python train.py --num_hidden_layers=8 --head_dim=128 --intermediate_size=1024 --vocab_size=15379 --norm="rmsnorm" --norm_place="pre" --init_std_qkv=0.0191 --init_std_down=0.00292 --beta1=0.9 --max_seq_len=1024 --max_steps=7157 --dataset="wikipedia_en"
MLP neurons of a small language model. Each row is named by its layer, matrix (gate and up: input weights; down: output weights) and neuron, and shows model dimensions 256-383. Each number is 128 + 32 x the weight over its row's rms, rounded and kept within 0 to 255. Numbers have three digits each. A neuron's up and down rows have the sign that makes its largest values positive.
Before each neuron's rows is what it responds to, as a language model described it from the Wikipedia text at the highest values.

Short first word-piece of a split longer word, mostly "b"/"B", often after a hyphen or space: b(rewery), b(ilingual), ab(undant), ex(cluding).
L3.gate187:162118046109055150147169102167146188112120195147072135166134148118113155202142100138116189124123146159161111106125106089117147109178179141072099149172136138117114165116147101118143157107160143176173115128051117089124154112162079099142194120110108141097100108146094193124105133171151095101102095113136126151130112069152132164131121137144102072146095117111117067139126121146170127152123
L3.up187:079093145108127105162107121153178169132133106195122117146095100155169145120120127157092163149122134118144081111211078147143126191132179128152103176138123121174160109139178168128101073151125184155145121108051128128111153122101140111135149139120157171129192089125074088152105126167122181067116116198089138111146118115202134116112094102075169114095103113113117147145181176147129132110120
L3.down187:158144114129104189142094177117093147122154162113151137153067145161112111139124118153114097100158082094137140166107129143073204180024138126096117107145118100118079175076108069066147090082145159154117138129171123106105118170178119108151130126137067153089122182119114153092179119162135076106157069160120101125132061164144108164116157103144104119195141076123114112143121184152156130095136

The token right after a single capital letter inside an acronym, code or initial, such as BVM, BDO, WFJL, R. K., or table pipes.
L3.gate265:120139169112120129149128096050178150150106136119132039119142183122138132140091107134161195162127149102117160073124111204109105084109144069125140109112157131087135080086164148146142142110112164087106128127127135176143094156142125130130117151139100081127107058123108119143118136158119150130104183134103157114149114129094173146138123050125118171120085129113089167136151089150187051118147
L3.up265:159105137162111158085132110158119176177135129032099164160186130088100140170148112112114115202114091074193116156138132173110173120129121164161090129111105143170151112162113183143095104057140097132133097184066103135120113145168149125141107168110106135171110159144142129111084071135101126169107156097077128090131180163199117092219140111125118121112151146173151142121102124100120139118146
L3.down265:161102144146080120154188111099183133105091126113125100127116191101131117105093146124155141126131123125103184139146162128094136137189104161117171147117141121081159139133144159152142102110117137137149181119165156131125169161156182132151170114119151131187079157132125110136130145140124129092121140115127114126142117136100111110147133117112132137117167126121086185112117097131082129130172

The first piece of a word split into tokens, often a lone letter like b, m, w or M (b-attalions, w-avy, M-LB, dr-astically), plus occasional whole words such as was or born.
L4.gate77:093183144082108087158112102169116100118095176158108098076120132111112120149186110131110203050108157131129082161107120135104163146095173166121102097135134139175163066088113094129150141205113157127145152141180087129176168117087106068111158083119132146082121073159128152119131140199086184092148152082125127124106140137140102082162147101064114126161135066080176147096084147143232083127124
L4.up77:130158125102151098166119126141059048126138155211131156087147110071160127182131144120183167151115177140134071142084166156065147132120132137108113144163110180116135131143131139079106114161193127118106180114157147200095177151197064098162139175152111138125075077134134082153148176179157118091148174127098152122131043162080071093123137059066144162113119118095105173132108121135138126105116
L4.down77:137156084154170159156169136128110143076102084117134082085079115174136154151140087057115062163105077144141166103115133114108131126111141135141126109143098061136074093125118118095105080078173112077149163148062135147164111125111157160120102138103075132167185154120097079144161139098166103125071081146127168157095163101203127106068145167086096138087064146164128098157180142170100196126183

Second short piece inside a name, code or abbreviation split mid-word, such as Pf(izer), Al(gonquin), K(PT), or a dash between letters.
L4.gate637:174095193151126146154081102169190146181137168127108089161158115106094135134154101111119126081178147117167168136046112137129123168084107127117113112103137150078109085179157122094166134147084077159115131188137166137144085153127133129144175124156094133094154108162153158054091143194098075167132175071131159120184105178102075110142174126085148124157082111084119121122114162122127105032106
L4.up637:172084151138091138126154141138142088124106106126127080110130079143170139083098111131119133174194102133156120173103127120100059121124147133146179128124147179132118100157135143129111096133122143108100115189154128107166143118123098096137130131073087145092100143132112106093094146163124100081187144158064126118244125118109126188136121103118128111143058113156126159154142130093147064160138
L4.down637:075092101195121125144190066121147128141123151120146119093129135127161117152069180158098073138113154182120159131146148144118082157065097125155103162151175129124157070091125120137144172111088111153091163104136122103133164159126152104104070134136129161129210096123201082117141126116122146104094122084144137123101151136169163062115139173134193098131104153134110121111094166138106175098169

Short opening fragments of a word split into pieces, mostly verbs, especially "m" as in mocks, mended, malfunctions, plus number onsets like 50.
L2.gate146:148107142136135154110089174108145123146116173188144121108114104124140132103157116122107102141098132148154124152129134163112133115127146108148106093198098098128130115100134130104135190092099088119168095183155101119092168165042136149167151127154124145155160123159104185087114092134101130172208102137149147207170140106152145125191157142127094160107132081128137134114123116117107114108119
L2.up146:118184131108131153173102120149128146119046195189147107137101105096146196104157142149103106140125111141138134155114099099161130115182109098141129126108135114145136068139148151137138126081115116085119101153120139115141213128076175101149152136165123138124134084114104121132106053095125186133154139116111097173108097102157149117128139073109107134106123130118117118164126095142119114126143
L2.down146:135123150072131168083160111152087164135119177156172101132115134079135136160104189134081075086109143079157083163121090103142137150088193105126099125127108131152139102113084061082139133094141148163160089165088129127104149176147202082151140068146120161160190129076125164128199163123132135155156072109140117099105092127131131166172149118143105094075101160122115056173141054165128116127068

Tokens that open a date or place right after a preposition, like in December 1291 or in New York, and en dashes in year ranges like 2007–2008.
L2.gate855:136140110129088113201135115112121148145122171148108093125098145136159166089088113107123132128159189135140207144124052156157091088109148122094180107105124127166123171095127141191137111135123166109139130172157127093151114149141005169135122119130141104121107084162155120171109078165124115116083101114079070088137093111123136142087159080060168154109112127157117177181171098106113093116114
L2.up855:126091136133177101142093155128095155144152155144131117107099155119140105094087120155114069042121129151111140155138096076169078145146127126035144075071096152158120149133140145185127133127166125122098166146199095160144118113183075135145119091230149130114114175110094082117131114130134102117107112074160071141118114193120192207152064100070148139109145176170089117179105130092171145119131
L2.down855:141067134154110102077120112102211134131103159128180164154172144157167102095176155125059124115124135100145097162200144144115107106184124101098096105158097097099124159123105109075151137091089093102085142125124115143085131127120100111153108124149175140175141107166180158116167098117130098130157176110127161167152138150207075119163131114119038122139112121123111093059141136128145129135129